config.toml
parallel_block = false
init = "uniform"
lr_head = 0.00357
warmup_steps = 200
MLP neurons of a small language model. Each row is named by its layer, matrix (gate and up: input weights; down: output weights) and neuron, and shows model dimensions 48-303. Each number is 128 + 24 x the weight over its row's rms, rounded and kept within 0 to 255. Numbers have three digits each. A neuron's up and down rows have the sign that makes its largest values positive.
After each neuron's rows, "fires after" lists the tokens most often just before its 100 highest values on Wikipedia text that the model never trained on. A number after a token or word is its count.

L7.gate245:104144135138193163157185143137092101149122163115112120136170105155095139128109129130174090124134157134135100161144134128132150118124136131154131122097134103120124137099101152117122124124125104096110113094179118108147112137079103125130138125135154138110121139133096149120108139134111145098133102125166150164131094151112153127155126088139098107141111113154120126125121132117124108115097169135127128136158152124138138104115141146121151136173158148151126118137106179110123155152074121084095148135155118159171143111104183104123143098105158123142154125100125125141078148129135127133131130144097131154125105147124106145127148150103147099107162171144103119094148109100159132125151140161118094131121120121135139093092159109098104128139108163131135082147139129085173141147132118
L7.up245:111137108126134141122155167144193116088161128109115124139122118133109102108139122130138104105122138113116122148145177147132124131163121092130158106126140147127148138116094121123113138145106154179135113174112102140163147107127120160163126100079175162081121144110194112175163138111091179077098165132164115154131109145112096095138101131120119117067147164128129109117149147156127099062114146131096110131135124143141129137114145104120163150124146138112120092109144122153098153148164116108135101113138123126126149151077135136148137112143134068120162125158133123101096153119104138133135129116128139081115150164125150156169145130141146174141117082124150126057128132125115124160170142163152118106133186148106150130137156148128138111158143167144096133122129113136132121121153119
L7.down245:119157142123154107143099109166142115117080134150108174104108137108138103112164144165110125126101143084141164144114136157177102126086139126143150154203137150145130104138124132128113135108172100135107151145129162117141157151096078113095152085141103099109118125122125108128091156138104104158117106110101172167151093107143114152147141100154128121112137111139167113110068115102100129124139129111130117157079112104137089147150149133131116107095143125166122121185149082134130104158127124154160179134173159125100116149164148092132146170115128134141134087175135086104166127180172146131157128112158111140133133147120090152170127142151165184126109130127166131148156199137145156132128117145111166121079123156117122060115135104127098151142124112156127176144121135093110113115147114
fires after: "20" 43, "19" 33, "18" 8

L7.gate37:093145137161133113138072137087130141087144148144115098150106120086122146149136147097153108143117114121135162140095121137170112079151155162127157143113154104115141148117147088126141170134112117088110136120093147126136123106127092116149101090144146114144110155150130097162090124116159113100135139084109171112095148138161133127166128144120114106109113109122087126134169101162114169115117143118155130161120127110079140141127136118160103146124102090136110134122147129123115140114076105087104115126134149164146114089119115145093097100148114093136131134087112139142166174119135085159139132121142098099143121066151113126138081096071127124159135142119102069160133129119111115125102096173120140160144126121092139137103156125101128146111139186124174151077115128133151142110109097
L7.up37:141104112125125117144106166119153121075130094094140121124154111150103125158144160098126115117157148145145088175102089116135110118118135133134141143090074126119119109136129089147120140144132183116113137096146160165104087140114124120096119096160120081136106173193165103120103142122137151102102139151119117131124158125119116147141062152163121101143114133092147113153150115108119176104061187112193107117173159116143153118153125133133166119107116109120150136134107123133118174131076102145113097128097135152132144175179128133130121152132110073138153130151125117100129094114105102101087138105172169097139091070129109133120151129076144088131120123129147125137165160100111138146125090143149167088132117126105111132136119124111161150112191131082139149125104149121138136122115118
L7.down37:149116110105136104162141111143152125129112128156091153109130143108122143168178178138126113114138131125121119125154156151104074133118120106137106116125124137106159115140166117152116176144133100141127134147080166116124140082137154119111124142145078150120120144129110148110148137129097103128137098116124165131128135145097137102144117105179151115101136134083088119122167156133139140095137115133184136163115101143114116117107118130139131160090145112102135135129096105160101139104118142097091171090166101140141093127159119120128094170127126099132085143142137113099128096096131113101123137104146131128173144108098141117145097128112144156175140142075097150133111095115099088128144136130182123123118146107117110129118114104106082104137070121107070169099078121078141087136130102
fires after: " A" 12, " No" 10, " E" 10, " Vol" 9, " C" 8, " F" 7

L10.gate896:177110146143117145099147129108140103102102164148113095140180119090127135094133085127147154082135091159087182143134126101143138092105097139169167119088102144091132136112104164176116116106112110133123094103144154139091113129138149098131168110118113116153105135144139129136140177154150117125093114115163147110087117157135069103131133125154118113120111106156115101177162116131087163159081162132090089130162085182143123114159091169151156150141143149132133158165117136133096107178163149174112151138097177150106126143159121109120167119117137089094132161118146112077088145124181160152152127093139116065175109077137113137126121092137129103122117115127087106112118109134176135148132107078103130130085120088107119147125106133107086153156126157159139111162100128120125116126124155
L10.up896:114125129116122112090173099130106147125114157162134100128137113088162108119143093093151136131125112115151149112123142125140139140106112116163099119166148120142127127137145139137149140119117161113145148108153128105128087159112126101103084110137093083158078079071111112118124156145138158128131189169127091107142113082126144152160143124109110092112148112120135098154161123133107141121093104121108150114117147118116125156120134121127146116122077107151136109115132129127127127139126120160143115131141111129139154109140119164107124103162062102124120090105159153101120139119106116129158148096160096117121134121115136146087146099126088131109107118140129101166107169126156136137140154143127097147117090149148068132104127133098121126110120166109190150127133141106132141123129133
L10.down896:179105171132155121136163132124109122110102177143101158120122153189139121179105121173095135141125094134119100167133105131135124117144111148107133149113108137134136128121095105099105163103081140134103097186161115083118106171113142122132136098146139110135136110144132111138093105144096141074106085121090086162106157141122131102110121128126140134129110094162096148176103078149161103110101109134097103131098089112137139131119120135146143130080120119109134162082109162124124124091124139150116091155137124112117151145162097120143149109165135098136099123135113109120109110135123100071131143106177155089136125151121144122145121147110161070107143124155122114134112137162142156149147140121135136127129130151133120163124127117098116132101201164117149113129137126178147070102133125
fires after: " s" 26, " S" 17, " is" 5, " cons" 4

L8.gate707:103145181121162142080134134134119147104101102131104154131134070157132162150139152119146121085157119094146128141153097131164118117148110142185109130084156071140145124087124153084111130131103083118144135107146072104218121163171152121165127123149132167099157162085116144125126115160180133140105113138132161128115147143083123125091119094117134147115135129122109112128147097118162091169113120115180131166128118127103119117145147085138133121098145133109110106136118152125081151156131144130117121143154137112118086143111142125116119147158155105127150073139103143132141131128140133109121135130129097147136130138134149151142115114129103126112125112122137117130104123143150145171101109128076125091144117110086109148133159130151115117131066170156109125115107166122130142104169157
L8.up707:129139155131146111135167114108137151115124125135157118141098145158111136142145114132150155130108170168132138116129091118095162180156147141089074134116095128107109123114121119118115148177158112168151120139084121145203129082141127111134173104159156134116157125138108128157133134099104127151094146096128147145083135131123082122114121075165174135141122124140185124136130120163126149115177151131117136087136124097131105135144125117117139130133157108096114145126119146122109142137117123157144140112129118080137110111077103147159117171123137084124142117158112125141124125180112105175067139108155107125132131149118165097105144148111104115138129132141140119117130159129105143133124148157135155115178148129090122115115179129106117111134104125195138103129095155145120117093116213
L8.down707:152155131085106121142132121123148090118122144143147171118109118111125065091115118134109160099130083135121126116119122144131148124098101134104111118143129152136163165145115110149138099135167127152183126135165146151170157163119110143128099150125127128164157171105181096144113125139102133157140132144104127145146123156132133122115140116125133112123073076151167102119145137106130159130176141177100106118178150140107137088127139097155079186146160131081162140148131132138085106106124125151100174125121079126120122139115116121064130140142138133160116171143145101115137158169142092124076169124117164125100121129126163151121105167156142106137090149172142075136138136128121112158098136141126139148107168142151144106116130095104132131096138125099112080095146182144123105161147119
fires after: " K" 19, " c" 15, " H" 10, " G" 7, " C" 6, " h" 6

L10.gate1349:134147157152131157197124143124125139151125120082118117136110169126104135128169088114165110137153128131139164152087164151128134175092140143143132108136127149163122102178137173145143134141153155115183106137128180081069098144096124165132158140136150142132114138115168138091138130096112120135076164127118132133119128121079128155199117122126133079148140105144138112135157144134146084064148103109135111148130108129110103120165127117149183125150136155136151112178114143136108122121130116125134148147132156093155109113103134162100138093106195118115104099133112108117154117127155163179114108118134140064113125168135124123133190111114104140114096158098164120170103109114133130147122096132102125071154133158076125167114126135100146128127124114135138111085114118129140111146116113
L10.up1349:163091138097107131147101153148144144166106117137104119129144117144177134113161099161142137121118126149182095121120158151108160138106077197121096182148083118146126109166117139135170153124136115163103149105107129157129133128136166118136112138123168102130141130121110127147109088126129173142114156156104124128131110105060144159137108162138116130164112143133098137154137079136118117092126147109178083162129133093112130127130119129166178154096190122138114112149098142113139136103137148129138136127155141185132143107109149130103113117121101096140139146148146156164121138142128106130114080154126105123148086058159092123137149085158152158087067125124164125082137120137167073153108160144143128086175129157106133113142112139118106110092105099136183113136138094121135125160161140
L10.down1349:133097158099135111126081172129115105118086110128129149094122159110118112136142146147090112156141102126154148089150133085087131137120111106161138121116126128118189178100161123135141097125120115132111137152131145114143105162133120149122158107075096111137133097117127154134116142158128086173151164095124114112106117113079119076121124118179088132095117124146092098134140130109153142121106136097126139125108146119130100124106128107149169118103171124161139128099107151120150159128168170142115121134138106199136095137137152114135124118133116084122152122145105143139136094127167117117101126135130147112178091130108095144130118111084120123138111150149173101110139091092121094158135127119116121125127095114150151114136154157104140139109108125135150138131133139141103141101119196
fires after: " c" 25, "ab" 10, " C" 5, " F" 5, "on" 5, " M" 4

L10.gate252:118138163114104140153140137141104103111115136114091136091169137130157107149140107141101112141137096145095124149157187101120132136112135130140131153114134122084155132124100125162125132117085180151125141091126135116127121148139097195132110161145141128117157088110174142084107123089081183174115121118083106132112154129114122142144126174120105137149124144152152134088130095100127122146117105125109133121123128105142142110144132112178124133132113138140125144175122127161110141134178086173126118130098131123146121103130157132151145115150170127133102120130123133157089177106140124147159143119106107104106120111127140130114140132144116088084099179100161164192114149086125114134131126088113138121093154072127107116123098145133078171134103129096154158141127124101128139121141189
L10.up252:159103113126128123149110104167127096157115122113143146145146098134110157112106119114091105135118101148147114133113086116141123107147120142089107171145125105083119091130150143147109106147089140098137144133120155122110167096120153097119151142153122092146136154105144148155152140106098164078126106062139113111111103116096099123159146112103088152097120139115142107086153137129173108119129139110131130111112171119136160113139104130150102135149117115143095123127069136122144077155113151148124119170114114114141123128134149124103144139155121140099106098127120116082155107155126085124185068107087109150148149142143143129115116167147179152109103145155095110114135172147150141144155135121119100129122132103161187154128130081172125125114085143108161103127114135126171105138123130
L10.down252:138152083111106126120132115149116117147153153109116106105116128176183116170114137117128065124146116159148133098154113136138121114131138113093139154140144141161107134159115084147123096125148138144106137135116132107099149108133150086114082142147070134114110142118085116114130127153068108152139127157106071123113149129161098079179142139112142153154130127111119169136163093123094136127152100145152133136096110121166156115175084146130160145146134162151129120070094144131161102104173121115137139136106163148108110163114171120099113084137113146124066156122173161107110109115123126151142072149134125170148138167163115100085150101096126147146112131134139134167154145107141126141149089137107100113154124107116094118121075148136137081156106131158144166119164122143085149122116105
fires after: " " 62, " |" 14

L7.gate1036:140155148130117106119103142121119114070118126179106168119128195132117130103138110143148128151126142096133151162101126143117105140146080137085129131111111130123114085172100099152147124123131131122125129122114102115132110126123092122116123158123177132108128170104139174153125144110099148140175125099122155089106143114105130132085149123107135119132127160152093151153132162207092122152088154104141095152117097115125120070111130139165147136109087117132123129106154149134118146121149115079126119118098084113106150153171104134127149166126103121152110118130113116091078131153111105164123092147130168114142100129137161168148134146155111170135100148133146083155116148159144164121116114122147120118122141140148143132179106117112101106132123140169111110199119127099135100087133119
L7.up1036:105152169130090155157128156150102142129166133144123152119134098109117176130106135115143097131149134110139130164129087136151152095097084092150148163072124049157119118139130146160138090137140147137145089129159152133097124163110139168141135109105137118085172090101125122093120111105125135165070165141111126147170099118175091110138140136148118136134123112121101129144128112148094119107137101082092126142074108125131130105092117112100134130149159140105097081118133139157089088167134132158123111105118121104144072113134105102138139099139109160152146128132136193100106156163110113133140163144126092162100130111110126124122130148151151106181165133158164122108110137099141119102128125135107105185109120131111168157157098120098123089121126102152144151123117142133079112117113131
L7.down1036:132162126087110182150113152117144097164151199129116144151142092109178145140147115107162143117076143172154094158107123150189151112125109110096145133110133125148134073116134145183098134133135145129091118172088148167120133127113135110143142082137098099171125125115105121132132165097141132114100151071165107134096144159125153130128116152133157166136131107087151115132164122168153139118158164143141136116112145182150154095137115100068123146153091144110087131137113082116117139138119069145154144162147126139147138129123114122128083100105086123146123152126128137126138145111103141129128149138130080146119086155170106158135094127193156101170143132109096158116140149110119128114138122110123122151120114129122140140172141158126137123082108117124105125085083093116136145167094154
fires after: " F" 14, " f" 12, " D" 10, " for" 8, " d" 6, "," 5

L8.gate983:112099138119128085183154148160055107096152171130163125149165168115084129146071075097110131147103134110137134127157135090126110151129160114115137148091116105135156166095093159131108122084095130147104086111117130121176117143123134142160154145177123141084172140130143100117158118114157111132100098097127149172170136126093087101121144156096078139136175132129064115094135128145152123136112129158117135166162098125183066149125162114117108152105137173135143140138128097132098166185131108103153147102115152160104105127133145166121160119140124081111146115136108081123134118137133123141118163095142146155138168115131091123117142124170099110150108146089145157139106132100165161119104135112142169117145122158123114125149127156148126076146109153128141108138110095092143114110138112
L8.up983:140099160131132096121116140093134152164141148107127132158133126180060125138093128109064131126119167127129091120110137116156120100127091090121120145161114154094103090099143117154116129079106147114190112140151140160099141118172140147136132110143148114156122128176105096154128142130105151142119101179098107099152110171136123112101160172115109145130144141101127146136066135176132187118156083122109120100182163108124127116123138129115108120107107118131178051090143140109161148137108161129140167108141154094139153104092138116115116138145081070088124173149131139139139125128141123140128152132121134140119163112125135114131121092152146134103136128123112128145151133121087122131137126132106113148157171151150113135119134129144131103146109162127127131092124183074124088154137157
L8.down983:128113101116114156095160129076099133132092108129155124101106090121109081121128162128125171145154135137125096091145121116149077158139140127112142139083126106156098129119110125114137134107133109138113131153128117140140145136133116115135166113136165132106111134124139121130103088113156082120099138147101108151112105119169126114143140129084150167102131151131145123120089119137162149098127097067102108130108148111124116125149172118094124163124167167122119122132168132135118112117163133145116136102126143163131138109132116103107094127144135099148098136109200148105126133152136112128151199118122193208113125150129148088105169132180141180141174122148117130129156134089133153171151090147140124136106134107177138115178142164148164117156177128110073122156098137132103093161092103
fires after: " |" 28, " G" 20, " P" 13

L7.gate67:122067082091128135119098158130120177160176103131089121139159116086142103083140169126124127113117133148168144131146110138133153159109121087145150107111130109077150098107111087155125129186140105166134102117136147128149148106139131106148087088124149122115081183117150123108165140142114131145170117104164155123111096144123139121131153163088126107135118139111076111117136082151148102098163115125105148134104176131069118134084095108128134131144128135121121105126108103089125136103129146143136146124114124115104148133106110151120120119098090167158118099112171106117132097122122101174155129162137150129148073166114092137181115119126133149177059132092145133130098138100161104132174128106095182114167108129111119141081160115129131150092133126146145143157131125130135149077128140
L7.up67:170115121128170134121111144123108149114161087140103120123139118111175112118120100152169109139101144137120168148119116126084111154118121082122128127115115090149144076144135094153124078134100151100087087173112147136106143173116137128144143109118119118170147167129135129165076122134124157174131119122132112100143123102104133155161106142060126184131117094109096109162106153132085131156169145104141144115126125092148152131145133143114127138119109126132130143163111107139164085101116113079110115130153074102109139148157137111103120131120116152098168068114149159110125138158175104153133110136115139077107114119150158084132169180134120127122121173090115122111107121137140093127135160108138139124100107160135155100151100149124158121148119132155142154167104092129085112119103143
L7.down67:163132138133147135114166142084123100134118175126150108141148136122149138120059113152104147139111143148143148153113142125163136135111122149121150144071125083122133092145139097169131104113118176124071133152083127101104132114164144154138148119130159088130150118137148154133112094123140127134143127131124126117124181074159162077123122075159148147139126133133115147073117124159114139126122126146116103093116123168176137177161116091155149174100105098140193133128100115122137109086123130096122109091142112155131121150112153121101150139098135132127128106170100185090116119144114121186128092139145125138127137120077142117141102123149156174137158094112111123100130104148128078135144147149119126110104108123113147104120132157148096107123081138145140120160094124109070152110113095
fires after: " F" 20, " f" 19, " cons" 8, "F" 7, "f" 5, "Pro" 4

L8.gate764:119163156114084131154084130123089150113120104137143169133130090139114139168146125111149134149118135148143156122138084085111154136143116115127084173107111145167102135176102145170187159102118139164095111136154122113120111131099150134114116087172091181166115112141074139121111169147137152120110157149065158137142125138112136119117081138131123105098085077114128083164146161139141148158174074151128103126101111078137139149129088124074140156115098138115153131193108149136144134091140110080117089104149119109124108131131138146085161120153100135149107125137144118137132150140163125173142150137142129163138158085107119139111128109154106135125112127166124120078139149143148118096148109138124147187125136129099128127100150109117127090139146139101108191164094111141137100146130154
L8.up764:121153116130117149099118117124128161151149086115113173160109122165115121141158114144128102113155142143137149118162100105133137078133162127116111141128073085087137159091103146125163147095115168117171082101148099137078144140148139105097132104131102153142110135136131148100140157114107094123107109131134129120171108147135111095109148083135142138131137105066108123154148186121175174160106155108149103164119110074126138097143147117124104124100128146125135135124128142098180109061139128116130143123109111130155137124122115144127119132124074158121078098125162113159139125098157128120172128175106122116091134134105173158180142106132126145149116108145101171102130114089156128134058120129129143109111116133152109111140148104144127115160106142125084150113142099127109076127170106
L8.down764:103111085118113153176157096142121142142144112148132156096124179121118111115126130107179120139138145157128132135133107119122120114108147142120130076166105138117109119127128116102128090122101088153144150100122112133131165098151126156164120144141095146134131129160094104110109111095123173146114110096081137093152138114141107129110096157109138139114152106130167157120122092100131162096124131166125108153141104158128053137120115143123152118107120155104125142115123107117155134154172092149144127137109073145118109159123146162125071158118126155105111151113154139122101112154095147155118126153109142117096190171116155135158128149140076142150074129149190114070111152200128160137106116134143187089128068141144183153138119164125126102111177143102099115139101133119141082142138117
fires after: " f" 22, "-" 8, " w" 6, " F" 6, " d" 5, "fl" 4

L10.gate211:135130149155084143118071112137087123149141122090131053125163176137156148143133129167119119148084091138115129123117108127129130110159128146098166121134139140133114116121098112110116078148090166142104118149158175091114165144094173142172137150129088134112094148113126089157131114147135172135136120194100186111113127133106118129158085130162149113107103163139152110126139124146130194167129122118115124123128121110181128117124127106124141100122108096098135158118129145149113137152126140109118138139079114129137125124097128100082104142121152099140068122141149150130121175110132166149146159073145134124118161156128115143120120123143144103137107092100145135123147110082134127170144093101150106122100123094119157130135120105155129204142103120126162107130153126148160178094101115
L10.up211:111138110140132122132134102138103107121146131129115073124130095122093151105111114140089140099151135124134195120078136155131125117132088125148155159134160131107124146162136144085138128105096173170141160136136139126146115093145086111119160101102112080127160143119132140130127120125153097101160148155128156129134127131095104148132140143136138137096070154119137192165141104101134136166102158131069128104191145166124143115083153166124160115116091124139126116102118151142147094088111084158105086131160171128111097104143177144143115148132125154140119118127137160067103109184080137121137109114109118159147128153157111119142130136135113130115149107142093104131092160145169112176133141111126128062146129158148142097141143161142098140086097091110119113125136113129109077116130132
L10.down211:112155092130135140110119138121130146144157141123172119109103149122149127119109086100078082122144160145162166126143096131124135109119104131167105128132054100143129183121108128120119152138147146130092109147126085118113094149132130187133176150130101154141151107115132122077153125107111106103122121135105136157095130157121112096131131066103134178157113135100138115139124150119155140124096127100125107134109138113091135144102134162122161137159145110152122119146110155149143114137171126086141155120147101136138127127125124138108121149089154105151121145163152123105071148118088117139121155116126119126155109113128101133156157098130077116137083128109171081089128147107114145109152094124139116132116135101178116101081121101089153119169106125142125140168103135091134106094152126
fires after: " s" 15, " S" 13, " H" 7, " Y" 6, "y" 5, "0" 4

L7.gate648:099126098131082095158108120137136154137093132130151179127116149137119109115106160128084122143143111144082103151160089125099102132180160142121161136157093142136136118144127147150128146129113110132112126121147135177147115148156108144202138100125137113120122135117165155110121090108158164097095107101120152089104121171109127137150106110143131163118143119138100100130157128075109140104129144125159089125131130105146132106112131157147150141135145140108137093116124107155067137171176114123127157179129133146148100146148099120124129132142110112147129132147098136117138149127102130182128122183091139116086146134126138162106135113139099123142124087115138132131139151111125154104146153144100106125128129148103132118110168141125122159110161157106157105110067114114110120119114125
L7.up648:059109130120199122097108119114156105097170126125138135139107100141148159122108137055107130137128109135085098114094115152121099130150120124126135150106134129094134146113139109108120136133081078093133159146111105152147131101141144105106127124155117136153073107125106130072118141127168138149116116124162111152143137147147104135165126140107103114137164169106145119118150127136148124135201148134133141161125096155134147159105147146146108128132111116127137088095146107147114143126128186086044148148160128138120125150167173146134132117083155145092159121132121126172104107120148127138115095121146122124164138131147102183092087143102143129103117141115105122158135150099119157109113126137133106120108137113098141114112106121083159107094115172121155133130144136136162131153147141
L7.down648:106133148077155126132129075092138168171146132143097129136160162101137147126102160149136117118137140146111094174164151151110093133097142176147154117110133141117174146114134160119124123125105133114142112125139130157168127128131110153140140096123123128136104116097144125107135114136121115074138117102130121115140121149087134093116144085104154133134146155160115100152162114143159111120148103167137143121100169107153148129118123148083091133134102148079179106145122088131124169080159116125144147150104116150139112121121127134149145145107138099160114149135076126168116149167152133108142128115142150108161093139151135105100109127139127082173107141104136153159117146139197117079121115129120162120115162088111145133124091089122117063146121145111117133124123136120095109122100173
fires after: " C" 18, "0" 15, " A" 11, "A" 5, " H" 5

L7.gate341:107140125116126102117110144111127120121121137178129143096159072130115130141161108132089109153152088143153131101133137101153156156133146145082108152138075118077141119139113123152139142114109154132104102160130139084130097109113192106112152141115121129118120100118125141114100142152122090130114142146154168118131147117082132142133097140116125153185114139084167095116060122124151148111169086133151110121173137139143129152105153124068146153106077148113191139125139151122126114107105141120136113135141105076116137145146143158124114125108114124163149102131171161155095132109091132148092151124143116116123084120159079104139162169117120142118132135166162100121121126107149105100125128163137101138086157148111162147129108156141115152105129154175185137114136096109149106111139127
L7.up341:149109123139157081148106124131122133127118147146158173083094175139126107164144152126080067126118128127146112121123091138145140108090142157091143114184070131141169129173122125129140132117160170146149103088147145108180171126111151128088133125187146113081141100116064109108103098147139122111151108113144074128145134105113143104168091127126125133127126135113184125144076118141118101128119121124168114126147103127096129122101161106115138118101130117133170121153141129157130099121143091107168169125157142095122096178174154125108097116051111130132099107119153104167112139121140110113094178123147137124132140136139131104138163151144163101134137109161149167095110119156134132132118128116094124142104146143133159108106068152142134153133122166097148151114128118122145135085109171
L7.down341:139137128119137139159098091136125149158098168147090097133140112141102139115119088133120099141132119101131119088122129143148139168143140152110141125143091151084105144107106121134070139138144171163145156151173108122117153116099177127110095155138137101112148129163108109142152149140132142082128162114148147126123112110126098118107130145114161125146107125149141135140119076115079144132125072171097134084124151134077148143133116147093098146144139139140145120155182120103106164153127123077114125096123115133105133131141138145089135128159138164111103112077152129125126125135124158106039115101167138142100158120123144127127104116145138121131173129133119133095097116166132118118135090110196137166132153125105134133133121102108132105123111149077114129098148149105110092121105097
fires after: " f" 18, " " 18, " F" 15, " for" 9, "A" 4, " (" 4

L8.gate1433:129104137118166132155118125183131171157145154145118129155135153137114125143130112117120114109099118132111127145128066102155165159138108096141081081149127080125140137157126138104120132161131123108151076169137132148135134119141163085157154130076062117120135142079131110171132138153115111157150098088130145098126131149122126137136124145100113149110133125111155121149114107124122145122147103090137145168117106148133130092172169140157133139115141122124097136118117139130093107136166088155138129151162121162160103133170151124143181100112100157102134141147149115146148158142126145106111165142133176136110076138156128136160130096145144114116114141136129115090161109101096134090114149102073148075103091130135126088116107158098058124145122128093111115130137128118081109138147148
L8.up1433:136138112120097096132166122099153131132157113106090128134111150131147151102173151101123122119100080122124098087120049108165137108133092111127124132155145132097119145122146145139122153165138149130167106108123097116116122117104146107137101104104105170143115134095125096123141139117161122147141138113139164133119134127155127070147172144146117143095147124106169130106169147078085187128131141166113145137114138085186097125069096157163118147099118109125133112154115131157128114140103108160156112108134130134182117095107150168156172170129130179088103144158101159133094148153138144151141124167154080118117099120170148110129146114113145123115108150136108088129144137133141079120124134127157119145126176154143105131119147117107139145131156121123142096151116116166132167147120144
L8.down1433:085078099092150151158138121143138135133109126176066148148112154113114104115149114132133086091082133130153109104144147122083097103173120126100149191124111148150119109152122162086117126101126148109129117125095173124139097106107174136155109130132174152127192116168115138094138128137145160106111133072145104106094133122117135134113125113115151190127145155098170121171110080141149131134106132125140149137106145166116154153098086148158120118106131102097158096136088122114121124108147150093128136151143101120131142146121144132141137111089096078130176102159136156173171168137154097113102160157126158153123123122132124097133114145151136124155102114116093150151142126146148152075108108124124144141124098108153135114123131167118069122148148118166104167182113124114161102108086132
fires after: " S" 19, " s" 17, "os" 8, "s" 6, "es" 5

L10.gate741:150141105115134138111138120087163165087111126160117091168111121117126128137122122134161197109125132178126128107106131115145081143124150103170152160151130122118102117124117122126124127107128136167099130095115103126157067147107147110135118090111158142126116107105161115114113159142131086171117156123109117161122086157099131111118112153135114105160130158128142133149121124148129121156132085143107142157093127091100135105125096159129120122156127169110126145124124113148101096127139156157123077138126114151135134131115128110142103132120128132160165111086151127121177143130140130122118174149168097176107089119117111145099136123108112118104158094188118164151105152163160185131160142132086144113078123117150138159078138119142152122127148124136172140144103105113091115121120128
L10.up741:145129081122160120098112123116143164136171152113165123101118113116108112146123146153125137091121109068115137137164085104143142136168157117104119101151105088094091134135126172123147138157136135139147113131167164158107117126124100124160127140122095157132171129141120116148155157156141163093168166139120123184119198112133113155175121133155125160111117154096126112133127120117159101128120102124145115091142132102106123099168086125149145150130121123162107155098124053143133110108178095123099180058115115109134145089129152170128129155145107130106143137077168104099133093117106157136082091076128091066169098109160153141144119124143128115128140138123132114107082072126152132139105153134105164123111125136116093124140144146086128131122114108112120134126141152134137144141117102
L10.down741:082117144147132120119173074123165127091120126131147158136098160205109148109081182112138134112162092120154105142136120117079134137097097104119090157162156169115123126168150132133111167097121135094132163150168140108121130141102105092105091106119155098122132141172152154120113147118147140106137108133129134117092124092109131107129125102123159113119146090155150106157128121125129108135164106092110132152104145137124163153138096108118155144142135124093134089099157109155172155159110128113140135197131123148128076107128128137104127141110071170092098101147107109159098161148142106133113117098130092113159105125145131160168096181129117118125127129096095157141163119096128095127084125162080104106136125130104167150117150116143088143145109118105069115115154126166105123111122135
fires after: " S" 24, "-" 16, "-in" 7, " s" 5, " named" 5, "-c" 5

L8.gate1445:160128141077125179172154138125139105088142126137138134149093107145126098102094165115144134112152174144116150142126111090135110106128110081132138107166128153138083161140109161144135124135093091122109111086151117133120119142121110139108140118135064126114119150114146123154113165147091160116120132133124117123144147118083121126109134134088140129139097192129137123124143142136140121089173138104102102083143131110164135087154126137145141109151137145076122143180118102135106101149113087117133153135141116144125121128119102137123106149146142102133133117110163096108126103136112122137119149134109117104114124127149138116095118131173153135155118143114126141144135085152168103117104154118118145131126110136102123127107140142111154129190079123126159135174105129115108119141077119
L8.up1445:159186110162139130134118120124171133107112099109146124116134119159077127116102146183132148147134144105126126170156099146174162091091114130096076141110116124189126118170092111093131120103127115098147116131166129123117119118127111079116129101133170128115138096150179108090097149155162159131140132096164093136145108124118140161090158151157119148122154145114173149153124148113090120135119138099103166140144116118093155149114103124148104089175103109135159098118121157103104128134102154175121143137085145165089144111125106095119093163146101091077136108144136142123120122086098125137121100159146128153143091091131140128131117123139138159092118112138124119143106106132100119148085090162122187139114132139152140148124086086104146131085123137141138156113114126114139131149146145
L8.down1445:127155129105168138110149117107157087136098142177103158157110087143140124125150159129124172155136111107111081182151129127119096140139182133111126183069144133125106081134140126128134154095141141136116106104108149174123159134137122121116132135118143090141149092112153147107107168136140098129143151124155113125152115089122157176119112108135138161077104096093078160179087129093136122133081165128098160135092154127130134139112107143126112106152116177143142097126147147098134122113138140152112130120124135130145089145182085132170117149133097103125166125128103172147097161118102120159133156126152156124126144132134122134171079142088124101127156126119132117095169097149100146128153124166134163124120094122170103152120145101101138131144122126113133132136112108141149100118135160
fires after: "==" 23, " |" 20, " Sc" 9, " L" 5, " N" 5

L7.gate1011:106101134160124112100104136102102111134168134139083127107107103138151156140176175103120144128129114133130074163138097142152142156123111138147113108123159157135137124114111102127132108123096153116114109148148082124113155124130140134070113150101129164107129160169149119149134141131083128163152097135118146099157088150142123115134134169151140127126107142130091092149126128144097121141096138159110081101121144105108186110120127106103127149187122112150129125141095139121121113146147061171147108134103083134157161167106113145089153124103119158066152132117144111148132117106122136130093100109131126174112086127173133157119140134108141136138102108112148158094125107122167172156122116142152124137101112097115063143142117175127132124152146089102148151092122142111090133116152158
L7.up1011:122147078135122159110121103125082122136108130127191133164184142091155164167135117155098082139151126136139167113146068128094152138101126114104125133133125112134139107152161128116146139128125171116123148140113138146147130116061154165114144125113124155125157099138155149112151106145123134143150195100122121162142162128153079141102115133146093126137118108119156108127172160182160185125162140061085168135154122127131112128122088135143149160144137084155156134127111168152144122099123100129134177130135055107136102144132138093131133128123117163156146129146118086123099132141146126094117128167130131136065124162133100121101144120118144134160130136120124143125097118160154085136103146103140080120148139135154110131091134103105103134131131169127160111115178132144105097092097133
L7.down1011:151116188114148102141118184129123145155164123149087096150094121163133117102126136113145152121162137113078120107100142121120124123145093098082115135097125111118173138134087125154094149153106117138115120155132121164098122059121130134099110097129195113083109136143136110134131106085133146154104106114143123143126126141119157141138111128111159110143126127120134153152125128127079118158164158111081085169096136156078111130079183125102167095159082131144158127138118139119115102165150141174146149158157124083133138118124145135075184115104127108119153115130120098133120086164094066137124168124124123142123185141151139158119133078173127127110153119103110126186135157142118129122129133127098159145101114143122113135102140149119082154135097130121105144149124134133097115160106126
fires after: " d" 16, " D" 12, "-" 8, "ber" 6, "nd" 5, "at" 4